config.toml
num_hidden_layers = 14
hidden_size = 192
num_attention_heads = 3
num_key_value_heads = 3
head_dim = 32
intermediate_size = 448
vocab_size = 1024
hidden_act = "geglu"
norm = "rmsnorm"
norm_place = "peri"
norm_eps = 1e-05
positions = "rope"
rope_theta = 1860.0
rope_fraction = 1.0
qk_norm = true
attn_scale = 0.177
bias = "none"
tie_word_embeddings = true
parallel_block = false
extras = ["capped logits"]
init = "uniform"
init_std_qkv = 0.0246
init_std_o = 0.00657
init_std_up = 0.0246
init_std_down = 0.00304
optimizer = "muon_variant"
learning_rate = 0.00958
lr_mult_down = 0.7
beta1 = 0.93
lr_head = 0.00702
warmup_steps = 30
schedule = "wsd"
decay_fraction = 0.724
decay_shape = "linear"
final_lr_fraction = 0.05
batch_tokens = [16384, 32768, 49152]
max_seq_len = 512
doc_mask = false
train_tokens = 102200000
max_steps = 3498
dataset = "wikipedia_en"
MLP neurons of a small language model. Each row is named by its layer, matrix (gate and up: input weights) and neuron, and shows model dimensions 0-191. Each number is 500 + 25 x the weight over its row's rms, rounded and kept within 0 to 999. Numbers have three digits each. A neuron's up and down rows have the sign that makes its largest values positive.
After each neuron's rows, "fires on" lists the tokens most often at its 100 highest values on Wikipedia text that the model never trained on.

L2.gate217:491483473438519522540514510532501496429472515536465514447513510547486477510499478542507493509476506482537502503514527514494515498481496520515497501507488523474489481477468490456500469484474480518528429483527487532522496501468518506498488490488506529504534473515464498448537464485503474492467501496462488548525529477542558493482494479492525531518472516462504537495519522545503501468471504528495487462498496548520506521505477470473518543501522521502440485516531477486459516476530512514482513512508502525521494526498523512554487512535482491466496513483504527457481524481500504549
L2.up217:477496480478480469495513515525493497489486510473494496512532493514443465513481519468500464478448493458499566468518487490473509517478474504520517546488501512496540481440527490474527477481517473511519536476496543463490529494468495489505503484494483548538513528496504484505494466507525464467456514483464476481454510510457514494496496455542481503501557525490480500501518544525532495464519492479474516467527473481497514513532541474484517480497474498458492485493500487511499455502512477484478526494498497509492486507435511467517437505538465513545527487500456522508477508491554522517
fires on: "h", "es", "oun", " wh", "em", "a"

L6.gate124:520505509496510471522470492504513514477521523519489486460471467484469517500508520516463540483498497512551502524472491533513510475482496470478526486496496514520508534486516514493484464469502498486544516478462501481490475519436491506518514483514479503463532476459543506518460508485537490496484505481486508501528478493480509510539493519508478472534471489525486548453531545506547540550569497494490472530499510569506455501492476480520515471488494473424502542458483521515509529493477520464463509473567511487460467476527514507522528517502507504483512497497512476504536496524524507487
L6.up124:510465549516498476462509478473510487486488532472490479505499501532503482506564466472523509494475496518464510530543511468471494500483519505504510474492491540467472478487537525535480451495530446513494483499473508464505464520490470495515556509474497528497535524468526495481482514465489499504495506473468480502533506520486467519519500493485540529494536508481468570467453481537527468513489514505518547545521524515486520531460539462499483462525486532485532501507502461500508491486499531471532558529521463497500489525491531515496504531487448525510529490503501491510516471500534499457
fires on: "en", "es", "os", "ens", "-", "ale"

L7.gate372:499475472462505476486538528504489532490513492496486473481493507475455513462535533472519502492490467457517503529520508476489512533518459500479492469486521492514489539500486494501507489542528471516470500480520533499516508451492499474473489510504447521497479499491496496482515536473521542503489469481521515534508513522507518527497490509553534498524543505508501519489477476528467447508552520484484522500467528526504537513483497496469515397545559468514514566499494519484523502547451478491510524526497507501530501524471515445501502509511478492510454494505502502498524544541515522515
L7.up372:523499493455510559508459487488469533485495538516483496461493475461471528477466524483491496485493422467495499492530537541509484503490496497497534481505526479527563525520507510525571531487478497487518541472519478492575480507490497536530497490485499540494496496526487509497475491505497504471468509506509490490479491497471540495504523510444506484493503492504488497528515522537508482542517523502514481531496483558482505489531493507490543465523498513540513497540507460508505461521521516514482463497550493491499515504469508465497497490539510466497535521484480493491487541498498572452
fires on: "ist", " de", "olog", " l", "ian"

L3.gate49:505501516510492492505515476509520520503493458507519462485530467476486510517512472513483488517506463490504516557473503518539517473501472535524465452522486477474482524521474481511483493542511512499546518520481479507459551514499508489499530504448493511462496495514490498460556573541513454533467484506516512479503504513495524481494563454487494467486498465469535557469492514514478479525511537510451510492483493530493484491474493547515465465525490537466465501477489558490504489497520479493508510514496438497539513513498520474538473514523512501482476520530535493506514470458508493509
L3.up49:475493477485520520466509489510496523561466522524523482530520500470496508481479492475500448485478480505483502540486480514558495491512478516507480462501535487485507503535464523561507480513519501471502492531500514501484539476532503480528494471474463514487508543479466525517520571503506498546492515496481482555546478458478469492480496501490539500453505488479526530493540488503464448527516537463486513497463485519489474460509502505534494456521493494484502488482527511525534493491475492492512519527493472472536513487526497489552475475479495520459521524511533445456483487517545499526
fires on: "In", " University", "ition"

L10.gate54:532440483494515521507517501526468489521489465487491494513483464553493532502480461450553502492491501508549532507501503508473473508517508463467560467508486468490460484510487517494492521491506474516496525472515469484556499525525507532517513520500528487481486494508485473512500493498505534476511489487501519530490537541505489501494522528526565510481479517463447517524520474494474480506488513495504500519537508533511515493500535491473494482499502485511496482460522513497472474481488521488471450487473487513486507474486415535543479574545540519478540555487498537482530503496517495522
L10.up54:477488498509514493500535502483530490498499529514457472447533499474504500487500522532426491508501497534492517432518486473545508517484503509505513495500517504490477522506499510533538475493529517482525497474494473504500461500538527492487464550501531549545516515526538501478485514471499495501473512544540448488495537539543481526490520517532534458499490496467511486496525486509509466531523515503461529509532477528455557507512514497476457470506503515481502485496495521497514484509508539460487497492568522532487438533504554516447470518507499491524522534520515472504509502487506496510
fires on: " Ch", " ch", "ch", "el", "overn"

L2.gate395:484485451510530495504494532465490470491493473512518508533480544530467507473522482491478498499501524496550537462549477486525495547523502479525539510498540460507507467487537441502509508497485477549511513468501459496471489516499477525486465492504514486520500488542467526501512520486503492517542479460470485522496519507517505470515479517555522431478544503514517493555504502508518541550506461464458539518486485459500487480467506483494523496490485505473492542487469521484502512537471493487494463508508509530500479494488450518495458483529532466502479510507515495550505519518522548484
L2.up395:492487464525529492505497458498496507511511514518512466494461476450489514481516494515499501508499498520522501509474465533560509519549517519461507502507519529492576505505467530523491478502508486465516464472504534511499515495524508478524477469474492484453483533459482498498489515491502502519534513505520502475494522495514507523549483516511490430546492532455495422498522421526491522526534525495499529513460500493465475506469467454543515476515509470501503480478508524514544524513464529478473498527501516503496499507519468498466498484487504523498511527523508523518560475530525460484
fires on: "overn", "om", "est", "lect", "rib", "ent"

L5.gate110:489517487484479493490531516541489495532441517484522506508477504491520494509525489497521481513504497499517499524481543489525505493510488459527500493534492501471506542491504469508501497510497440534502512526456491504507481508496521484487471540483534508514568529464457516486473454494515474498491516532520526534534515544518483494494512503503513532501479480494490527493539504506468476512513503497477494475489549493419563524532503501523467485515497502498467483466555533491500466494522510441517473520485525497507522533465480493496466526575473483478466476481509473540490548450477475513
L5.up110:479475465487496552483482486507522456513453510521531499466498512487479445534506503490496503515468476481494512496492502505496478496500506519511541495446509502461517491502504514513540547461525467516516494470512474506511520564511494496504479510429510505498509476509488515447499467489495500528537550485481432465519547516530515528513531512532535485476489511456522524496480503497557498506528498492503505519504507491489509492536498491523494498494503524535461497518487530507497519459508455488508473483467497523484508495451500465504485467528539460536512484546460443460510477517544530486
fires on: " l", "h", " Ch"

L6.gate171:502479525459508500507493523516527462458508544477489499534454493528491526490516550492520483529519504476489510506490500523528483503513505513514538494527516483498521501513476533497495529522506488543480515465474501520539516527430492511486463484482490468541521483509507466488512493466505501492492531509555511457476473460499429502469539505514456509469477497530488479409477477518511506490490480511459461508478476507469541478465501490525493508535473493490503503487517509457501500524455486467452485510527525516476504476474487523506486520516479529496491459477510501549526505549475516460
L6.up171:504482528497497466519510512504502484532476477492516498532504525519495513549532492473488503519448475495474557474492504499528489480493500522528500526484524501479488523509493494496499487472472471504515518479512457468472467503524492455572499474485560520519511476509500548465511500493509488547525490529522522475490462501508511524539502554492479478470494486547464496483497456485498515520453495548496513497497514495505515473453493496542419477504440518515469533495479468488501472498461502507483545483480472533526487522566519498511483535535496521515505477480460496499513510505463505474
fires on: "-", "ep"

L5.gate42:479553520496514524481490497480456517510518505476555544451515512505456498487492490475529499553522485504534452466501460532484502527489494469470521536508489473510493506507458531496512579524490538510506522491514521503473531468497539474486469525515510542488539507519511503486504520480478531517493534502513504512536578520530505523517487544541478488460466487523518518526488536494535495495516472481528498522508483486536477513530507503526466504494496505484531490521486550459503484466491502510476517519522505525488479503510527521462531531521484520504486496508502522468507477496481419510
L5.up42:503503518526449513511510472526504521480485441503504525540497490530502483510486492509530504504504478524493478480540529535451512555502552491475509462501518463469499472534565519527498491509479500550486456497452514555490487510516521458506486495505497525466539525513532467511491526472498490486497478496512500515458486528540534541515515487477478520532515481498528504548527497537523502521508497541480516540490458490491503498482507504449526481496495508499521464512500493449509514472470522521528478555536517539524489467516501511517494469461527538455501459485481513486492510504505473469
fires on: " ", " War", "ain"

L10.gate25:437502494509500470483479505514461451459507509509495515483484531511490471484494514497480466503491452501484502460495496473487462486467475530491473470501525536514524448487504525504519564493524504536514510492502505460461539468499510549513476518499512459502557552481468488471458506512505482535487520510570473477499469510453518486485456506502542497507504526504496490494503486519524505530472503490543515515503450510478503494516463503512497495496479504484510520482545508514537456491483497471474506470472490483473446485508473503481505459525500513477531506461487472498498463558451491526
L10.up25:488454498557510473461520481530475526490471474504504544517500453513534506490474495511505499526507529482490495578448510520514454449516501489436499501506483511510508472495486478516494522520437506496503517496498486506488507518483479521523560488464514487459528469467560476493506506489477501489543510486506493507508501538487502515498474531516522488478491519496520458504494504499479491487422475552506515490540499451501530475504516517493502493479475468509470526513492497522494521565523538524528516515471528469489480524473451470491493487461492518519495497490455490549505484503505505486
fires on: "r", "l", "el", "ual", "am"

L3.gate406:484464500465484468520489466518467514499474490483503483506465511505473484565502472473544583535497533504485452514484485518462514545486524495511506519535508480525528459491494481498505468507513503493501470462506475496501518488517471431454520532531562491524514514489535494512488515481511525451528533496526496505529526505538532512552510487521491524489494488508505513532472512525511516503511462509504512514475484506447481485508441476507486533530480491513523486495447502474501503477508503496470526479448483513489508504501500529531538489530500474539468512477524472503530441477503513509
L3.up406:486499490560481479495484507525463547510487471498491508476496498510476503562518474474506455509509463487477494485530470514413546544521518443497463471508518529534500461491520490505462466493458501540487478546485479517523517497498474465520514533502483501514500493475496496509506522526483492540483521504468490486494514475534460497518494536481522514490498525482516500510485491522492476581515512452488557515453498499507483518505499482466493505460513511498504506477529468487487495481492512439480492503508522520506516536494531471495533473540477480522512490463532454474533501516490484474
fires on: " In", " ", " At", " Con", "-", " May"

L10.gate353:496516521552507482507499493515455479548522480478479516473529534528538437526517544528512505437509507553458523503494504489505469512482502482513470489479479487490493524480536486495511465505528448429468529518512488487504474486527548503485525550485459527530484509539499498490478509515487519491522535483503497496480527472541500471470515528515497472482516524504507536508549500481481517488506455472506475493492522464527517519494522526468485496469528515511501544531522445472508503523478518472491502502450463513488521454504509482511502473529507491544486491487450480485492514517477511535
L10.up353:543485490496489509517467517527483508457535509497491504479482490502510494511502502529519513510464545515478504485489501502482501562481475505517480497498459460523480491501481492512506477536522481459503500555502544445457500517441484503479566544484504501532478495482473509477471506513476525502499546501538502504513540413504472520499509515500474491520475509469488490495501497491475513517482478493494476507538535463554462519503534514521470482493505547471504493438543522524552521538499484499468511522484506506436486541522499488484501500482461517504467509509512514500540490488532515524
fires on: " m", " k", "C", " V", " I"

L7.gate329:535521513481531515478505485491485472489501534469478499489514507505458502499504477499491493523489478586481489503494522508502492460518445509473512488449519529487494488482461466497464497521541458494507532474484452478510475543517509527528531507484473511457498530463529461510491509498519475507499488478507519501464492511501556483515537477529492489494548515562492482484469520535511484529584529521524512536502521510487538496485522481526486506499513450524490518530513461500503485546458500513522450494527500508493474511492530501451526487496477498495477510551512497517462479523488478470
L7.up329:552538509516447514518460502521550491535479522483497486495554494498459508447484490557527510507517484486531492506464497491539481477505514466508544495491510545449468517502495535551467492520496514522487501533454478479487474532484495478546468484484470470502488517486543537512482481549511479506524495482492516485518530518484518481533489554516506496518515509473532502515515522500498507502494502444504511478495474473480533513498542478516494489462476517522491503541485507460510490540485474534527514511475506518502520521505553529448526492465506538517515492486492516540476457462484482508
fires on: "'", ":", "b", "-", "it"

L2.gate165:550494520511495470469481505478479477517492511512449496525471479483501477520516485525504465535496463504448497508514468521549502511530488485528513466532485484522531516537497486509506549495509498528560510489478510463526505517460478545511515493482545491439527503475534463520503493527474500504507502450503459490459474476487470476453539526519483513507480497547497506472473516471497504495468479534527487515507458479524512518505442509448503507475524515484489497518573538464488486527493492470508517497485527505492502466513518521475513447478517508517480534499494503543529477472472497518
L2.up165:536479561497489528483492485524501495524489507544496519462504493498454514524486505478491484508501479528503493509480495520524489509494524462476492452449475494521548488488498487504508478476487471501513488509493514509473472511488467490519499534502513525525517466513541486495527484528468553537483532461460492477463501541505504546496549514493509529504495542517534472501409518524479554475513493534494483504507454495512507521482484479453534464483529460494521520525555510482455504518479534542486518483481503476515493481489469492551514494476507519517504490484492524559510517533544494498
fires on: "il", "el", "ol"

L6.gate242:480514500487476476549481495490506479476479525516500451515543494513461527466444470539482511517506485479507512494501480493513515470488496470503493471525447490437484448457508493531506514513475528525451462518505496429480483514457479543504524549522538523465534505527493493517470530510534469498512512477532551563545491513480532513448541498513521522487525510494479498505496468510496517490504510488498516505537472493510514514531533510519512499493531499496476467494521490504492499508536544507529468476518473495555485495464442506517484530530523487490498497480511488471483507504515476517
L6.up242:513507484494534484529501461532514519506518489517499498534489461497469511488516517505501496451507533484525476556500474517468509517434522494484492550522524533485505475451508476466548505468526503552488547488489499475522520517460458491463526542483482492489553520489518495537514474506538506543515502484529505508533531465496520548490513559510484466476504475517510525486499542527511452501486527444489474482520474492495485509486496506532523524483507502500489471476547481459506533516523494547513514513511515504539478475508488495478486500479449490486526522526510460453511533497503468503
fires on: "r", "ubl", " pe", "i", ":", "u"

L10.gate412:492447472513512514514480489472489514488497489509513479491493524464482511550499505538497501529542526559445505489494535532500555525473524523528487480482515505520533523509519539484487472499519471482520544462529504502509510513444519454478550468487514487462479482517488476533504486504519469509489485466498486483461456463521550482540508477499498502512487517476458550469535470513512463524518508497527512494530550510485540501485529502499561535515494505543443493509518483511500471489537510479469498503532494474545495494516503507533511474510493506539505502492539487531456505507512516476
L10.up412:508444484484464490531507507497491498525515487466506512472521482486495545469478481502550454531483511476491494496494486480554509521504459528490533536493517519494448479495489462526515496523549458480529518484550522498472487530445504524510472469532510430470506462506507495501467493465527472512488527479490473484525485494463495502512503492513457526512531488497497543477507496494495457498505468507547503509477503451504526504504513506498502451470542490495471482483549497491507482514493446477483488485519538562503479496504496483505514487441511533515520490504512532463540474481456484520
fires on: "-", "'", " \"", "/", "–"

L9.gate110:481491519521488561510483501501572457517531514519493468444514487523491478512522478522467504494504518515494533484531476473498505522513501453474490503495487535489510516480466455477503504482544489497529515478473506498473507516490488507538452476514512468493506471515503489460562503537488497523509553503490503513502498509494529509516515525508523486491503456504508467523485475507506501545479484494483486495507539511485504504495473472462465502467515477502432474487520557528571502481438540519510458499476487537505456543478483485497501496552490486540458539496522502519495491462489519509
L9.up110:512478507497505536493558469508524515491472472541475520420468489520534496498489513535520580511499523451492496549521464477521475505469545506514502522485493540471488483525476549487468500522527511470513511480512517507503454501445543508491539533479524516526475502495538490493514478482514515500467533467471517490522511520528563467467519486485525512499502465487480484484538513550493455490480487503524478479506487503465462498534527492526488508464505491530492491464525470491498486508504507456524502529505489485504455525479534494517497513518534515516485485516498516502498451495512520464
fires on: " Ind", "N", " ind", " n", " N", "D"

L10.gate24:492497485501465503536497523544507492474502542494485474496475469495465535491505454505505468534461491536474461497487514529517533509526497511481525529498523505529483505493534496531535484478544445430458475479497535514482486486501534495504526473489491487539492486486537526506497454526528492500469481557497497473537501498439520472520471491527521497547524521503500529474493492516530474486507505454537515466529471487479493510543513516482492495515556487495479494496539467528469472468450496504526514498525470525520515496500485536520511475496476532501511478453493530484543466484477509464
L10.up24:510492487506524455526449485492491498447487491534487517520506514471473529532538552497520445553490480496462477478499512503462461479492485486492480520502508460520492511497549477493458528506517496497528460509468517456483551480512487473467525462530472494524538474465539496481501483533498504525490503489497507479488506515508546524494554498486479510496502516531524506507503515480509509478486510489508498513483555517513479487496572463554495480497484506529495551483486487509510481471491496518493472497507554510504485487532454505538491507498471534529455455524514537509475511436507485489
fires on: "-", "–", "ing", "ord", "ield"

L6.gate398:484513500526515538500469495454534555523526479490477467494475526522493478561490521447470523522511485512473517518529509530489563505504496493492514496494475492494469490502528527487490525522461428521516540524484510525499501487501486486520481486485501515485514522478511494511500481505527472448496480510451489509477458499522536505476485492529493524495487511508508527463520454490535521498488506514501518486517478508480498501462480437511508477494459487508567490551488498545498522472490479501471523478465469465480505530499533529520529526492532468458515531533471539526498563500493532472
L6.up398:467513490491501513478492469514507476496542509472505485435512520565527465518528471459506519468461503538517541520523484522481472510499449519459506521494474497517525552525490500469525544475486468444487475523506499527455501503535550482477495495520487485533469528512504508493510482466511450442478549487473509455506507526504506480515509546487525510477526482525509487497484488464478531500490454495562459498488489507514480510495492498523516439489517451516505530539527495549483480494501469517524509495522533532488522492487539500473470488513508534472504504509512498500510496510510490492
fires on: "ul", "at", "ic", "ound", "ult", " d"

L2.gate431:526534500485513519526504508499525471503516512523500531539520479511489471485468495514519534501486454516509479511499513493520492498535485527533477497486530512487592511502491478528501493499530497503508525459512505501533518497479483470520509475511493548554510479498516506460497493458461498493497536524493486460518516510480561500499516468502495530518529473433519485509514505489563517551464502491554450503534517451459508541497484481496483520463517451483524467461496525484522493517503437534484510516457482495477457522529492494493507499476525492469496517524522519510485495486484500555
L2.up431:490495486473485519512544504489541461544504516511486505491507522540515475490481481500498521469488535500502456498523498487536537496516488500503478485477494520480473505451502486492498472475486507500498525476473488540522516486471483517575478491496526492550509520489468493474486476439501525484549525505512502515527514497470511514528560516485536471494509476493506514554573472489507501530459536503477515457543534474522493507516503487496518515457508460505489491515506491520474526500468513485487454500490510520468455511490533508495478555464450509483451476524521497515497456448484521533
fires on: " N", "N"

L3.gate330:472461499525514528451515506487484498501522518539521501475481454543529477511518525513459483518501547484503494501501467503482483501470513472545481495487449505479490520475523513494536509479495497503505494491511530475523508464490465481475487489491490541503495532505442490507502505500489522482517546481477447508485436474483507528542498507526491485499477502432480525464490486494492519502536521490541494509492471462481489515483527520556502479464466500471524507535541509505447491540496503551493510486451495485458480504490493497539527568489459488486536516483496563493517477469506502511
L3.up330:493474515477474510464478451507504483464460457492481494483481499557527457506453474503516491451496466520558532503454501458501461521483495474467517529492519499480475518470486492508524498489481516504486487522458502462484495508517492521515478489492508530505470526498521525493467522499475521514552524471528494482488484495528471483443504515473477513472489510497504500504463487507538445504459551458501514574457506466510466532523509532483498515465489516504489491482508452503461489540497492481505541489515507471486500500514511501504514544469517510447505475509515501521443522460496505516
fires on: "."

L5.gate285:509501516512502538506451458477452540510468491493513483498481571481514561472516503497494544526486515498501511502457466502481515508499531477485497487486486514480517523510494518517495516505485545483517519530523506523537482430508456523526512461471507517502488492462491512496515491478481490496510538473449463496552529429495536523535489489472451532466490495511514514515532491505479524483498490497492499484496499504495461487508516541518478472432516432487458510528502496507493468510516505504509495496531480491495510484554522484516509500483445513558519471474507526521507512524496472477
L5.up285:504477507543520497434490508510477486506527511536545517481471497470464546507485496502511480528499529492479499524509503473523513543460488500498438547476502500460481486477523473477498483562560538480524520516507509527538492517468490488487517492535536485478502529548496546520501513466567487489527532522479485527458527495514515535489535545452540504500472507496505495481485566499503469503536462499479494490490495522487516483506515491528484511502510475524539468514477488495475499487490515510506491527496479507526524507507477514526489519462482538535508512499490515515468469567482512527
fires on: ".", ",", "un", "age"

L9.gate404:494482489515476496557502502497484525498511515464523485514447527478495548504558475496483492531534468503498492497549466491471536521508498486515501495485456476509523551546487504527493517537464452509530495468498477507466471487524502478513547528536502468503491505482528516504530471462496482506500496503540537521495490476481529477530486490506506495482509509547469531517545447532490436518517490508567489511482502510474499453552515466518477489511518520496527502493519525500472488536492518492487539496521536476512502483505481468463532525512509509547467558467520516494514512520526490512
L9.up404:504499528513495507516480457477517502510497498520504555530517519455513508517518446487548484503497486548504486549556497514472508470521547551514513456508510490542464475527536507493490518525488486514494505503493493462551513452503488470492510474518503491503491513508483499493534477495471496502529496502473507531507484441514467513499500453502446527475484488530526480496493491511520468504465459517514506497523488524493468517497564467531499504498502465501509516445493495489514500494514506517533476501460509491511514493586515548506557455495492492536518495460527490490465503482501498442
fires on: "\n", "\n\n", "-", "–"

L5.gate265:499545504534451489509455511485505512512500502532489499498504492504526512453541526546528477515512487493480451516505513527506516481506531490500524474409520491455503514480503529510527525516478504537525497490492511515514492497498440506482474525467539478521509521537501507541528532504473541495524522506487500503493531487525492546524523498466486510475513452518538453543488480505489523538495518488466514483490491482510473486564475454476515524458524484503512508509541469501547475545511456475536507503464489506519533503515522488526532532484476509535486451514519502455501504497481490500
L5.up265:541490468471484526475470526494464467518494420484525529497540493530495497507515528500498464528500482499488497492536535507485514501518507477508499553524536492451453480542500493445503515522513490499513498476518502493499482457501533479537498483498539485526476469554481498515487486524555477520491473493478522478501515495511503544539513510498483545485543489481491519506500488512487532481549500556565509500526510459475534467473523542542468526508521483507509528505530487500503473484512531496464483525558494502461519533471499491482464483482498505512483498502496505485559507493506533482
fires on: ",", "'", ".", "0", "1"

L3.gate326:481470478473536506526513500497486513462485518514505516486480508513497506531515551492522524485514424506519448471508511503484521472489463498502479458488488482523537481490491483492504501518549491502469547533515473539487507542548475533531506497514481476494522525546484494468535505480487493540450481508511478514536465494512483482480506477475552459473501507458490502510520548515526452505505530520525484544490480492456488493562456538494516483473500486502473515524511534488521489480525522498508493477494522574515506513462488498517497485538511517496489501499510427506510492546496501527
L3.up326:476482495495482495525510466507474500487486477471541494468503493522542510537515530487539491455531435507521465525524505520516515509474460508554491469499533479500511465536481485499507469511516501520472536540509477543484528525559525545503505500515482496487510522559478470485511535476492498516465480508512492483518520484523468482475487520472520503467487493469495522512518512490519439502503510536507508529481454516500450482537478556498516466481488452472507512486525516510532500490520506461544482466502493508514514523475493484508520507514555564525503503494515423492500486515483506494
fires on: " University", " found", "ill", " M", " also"

L3.gate206:512529541549472518496523523515511530514536503510523500508555505528494489515467476489491458479479505499518508548517492521497528464529502532525477491486493522474500492472538498493523478545498495475526558515536518498528524520503494514544501476528491445546481464542476513509475495510492505489506518523518566526530534521500518478481482519511478512482468543493490504519557532526509473481481493509527486488515514509504533511499508521531536479525500521479542494522518466500501509526453507536506513510520497476479500502486470464524526514475463462540482558495526478546512451497492512573
L3.up206:494520444478509480521512514452513497503525510502492502498517529486500490522499514531496473462493461507461495515563453501479464544510540490520502506526540469528543500478497501487520526514519512513446539483510457496500513514475521469490499521464547473499517516524557510433508485509486513481533508524505511475504519519477539519482497549513436478508477477517531483494534512540497454498495515493509504497452495532548500480502480508494507478514465547499499507517522478481458539459500524494528502460500514459498507515515511501507494527487482478498483504547508433467463517461531515505
fires on: "6", "r", "ated", "i", "at", "7"

L3.gate411:474489529513488509505532499474506505476497521501465492467483513509520514521511553503469501493503481546479523520462498504542532518486438500454525511494481509505496485518469486551506529491472553478498481493510516515524532482538522488531449456496476498538493501534523464428544515473526497508492531475493571508490513495499492501537430525530501456525501532497468508499530516509513505472505443503510521524485497490506503508485492501491462492483501505520536501544519535548513472496515509506499487509492486498509568516458507517514526473482490545490476521485531490467518555522504532498
L3.up411:526504542481540494501492496507484505510510500475506463498487496517531471478460488492472478465524517520485532460497478513507517532507530487479483527465526518497470514495509498530499557460512478506501476483503511475552513479558555521510512497506514514529541510470546474535531530502525536447506482491521465473483430477519518511491455493491483513468525473480511483522489463514506447514506517515446505478499511461471536509521447517478522494493485487532494480545480505512531550508489510512525489577507510494493484510505491545510489484484505530531492476531533453501491512540511482522
fires on: "is", "E", " I", "ain", "ical", " E"

L3.gate405:482462464495521561479524540512479538541537478494542515509496509486510518540516514480486486534537479469496469487481488492535496497556527509486561490494492527526498479519514481512510513481521485486467517453529491455508485534501507496475469459504549514492524545493530475517461471509497528485505541527468497500501515527457493538473490526489496518514464516501512499495471502539508521512568496488512462482523507521451519443492501525494497458478471471494483494471483471519523509505489529471510491480513485459500504509538534524486465536452486478472522544470496476506517522485464506468
L3.up405:558484502462457556500524476491531461502539496502512476506495479512470516491490482533506531494476473523514536526499500461469487493504480517465510494514436524466512555544510512461508530493518509475492511500468495488516475491498501503519494513479477509508482488530479505502485469490455485506493495467494490495457501472523525473543502528508480496469493475482550473422481448452495507472478526510543493530500493484556491553513514489499467533464493522540494493520501477516529499499525516535519552493497434503486514529490495471508520482482511524451508506548467511506493476485514523499
fires on: "."

L2.gate50:533507526482510499469488521560448474474504472536511459500488515469481482539499472499504475504485510539490499496491486550482501547461510532452486494502500471497545434491455508553555502494517493538476522461491510465457506535480501466502519502477503497447487496489488516527490508514513524511534499488495531481501435529520496455486545532476471461488505492516505513538498491511509535514504500493547500495504504489528507485516517514514464497503497494497512454433478499492474488459454479515519478543479466495462479498481519508512480523502500500500456530464490519533506523473492504538
L2.up50:545511547508477499458523510530463502473462479543514483519513482478471511507514502460493486523454501514501508520485514538441511538474512518458480500515499475445524456472454499560542486500522536498493525470481505501459511528507458478471466480498496494443487545502501515505476525495530499495516440482510539484505493524514501471491540515510467510488499498498522474539501504537519524503519532476518512469454508505517518495533482540495445547492526532514516471458488507469466536467497483531538488550508508494466507518481501521480499524491483504496483499472481493492489517467513505530
fires on: " "

L6.gate108:463528503529474516491522501517519491526541505483478508527458498536506501523511507500486491467492518500483494486508479504552500478494499529472514499500544490538518490520497525491498467488476451442493523514495534485513495520475507480519510471460538536515517498528482492469518474457558435479467475494495499505480478441508485515482517530502520474496502503505485473484530493493503439494546487467522422553478507490480532515507433534502487546563502505465485493504513496487516516532478487481511539549519490518484509539490528493512504502511507498487477505483466566492517494525477523511
L6.up108:499498534500482501536479531530531499485502513493505536490517547518491479515511498497509528548519498506480472490443513513499493519480483540545536500493535488520513545523465483477473486496498497494482473525481514511504457492527486488484493513504510523500565510515515521538463472438497474491462499519487499472464519554537530515563558487490515520478534559472506515500508512525540535482489500487521479490516465475483490480492476534500452543549501528443478559460484503475487471479490505464509506522480480527529496487522484510500491533537531470501479537479521497488499521518488487514
fires on: "re", "ip", "C", "el", "ings"

L6.gate349:509536513544464519476475493504507481516512486510480506496465444482519442497554510504509465497496522519518523468484555508502495512525502539489470476532482456510475459515482471553490539543489471519468546518512548500437481490532476527503496523480481485533547506515478523489513512477501508521495518487485513512508501486515469464530516512497510499473511527533460500520460502494501532521520558495475483478495498489496466507517502493481502464494443481489487494499450476479524533477486484515524489490517536492521496436475477453498498471491505470514520479468484476561500517550492479492
L6.up349:463500488519503507530455533482508449520516524497475470520510503490502447522509523512504483502486499464441482518500509507543522476519513487501485514529515478473513474458499472493484463459523515521514553512484530546477484505459505519508503529507477473502490465490538535479492506480510495537501526480433532455546445583448460510515479489508509502511490490482500485519499512473476510504517528482458472491495487494533511490546470463504527485537496500485494470507501485486523502525528504521562511557523514511495481471490502497489482499497515505461489496512505534521518453501522460454
fires on: " also", "E", "ver", "l", "en"

L9.gate244:540465519488490493542472491490470471499477454503491468515494558502476453507501510537489500532522480516507516516494517456526502466542452514496508526483462455477503521511490484445516508547523503508515532538491475485462552468534523450520488490478482465520472524509486473524509483519529503472509509532495501498480471508502490526464525503539497486458492476486473514478470479487514532501495498509466519512494459540499521506488448487510520511510515517504492503496500523545554479491510503505478567515494507466543527503498486481501521490531488511477425547517504530493536469517467531520
L9.up244:487528522473544475518512446506521520480476487500507467522526499490503509499509520487501496502487500497455488447525501537492469544528517490494491477519481493530531492529499534491512477469492521458521501539505499496488495480510507450483507434498479515540490463489544465522508515476515490475480500465488496449504510485495502510500477493513557472535515486485456496493462526513478509508463486558493505534514460454530507559487496503527460519503486481489501489475520505508538479524492536475503525538503454443476490504494531516470543500569493549536512481462483512489480520521454514506
fires on: "og", "om", "um", "ob", "rit"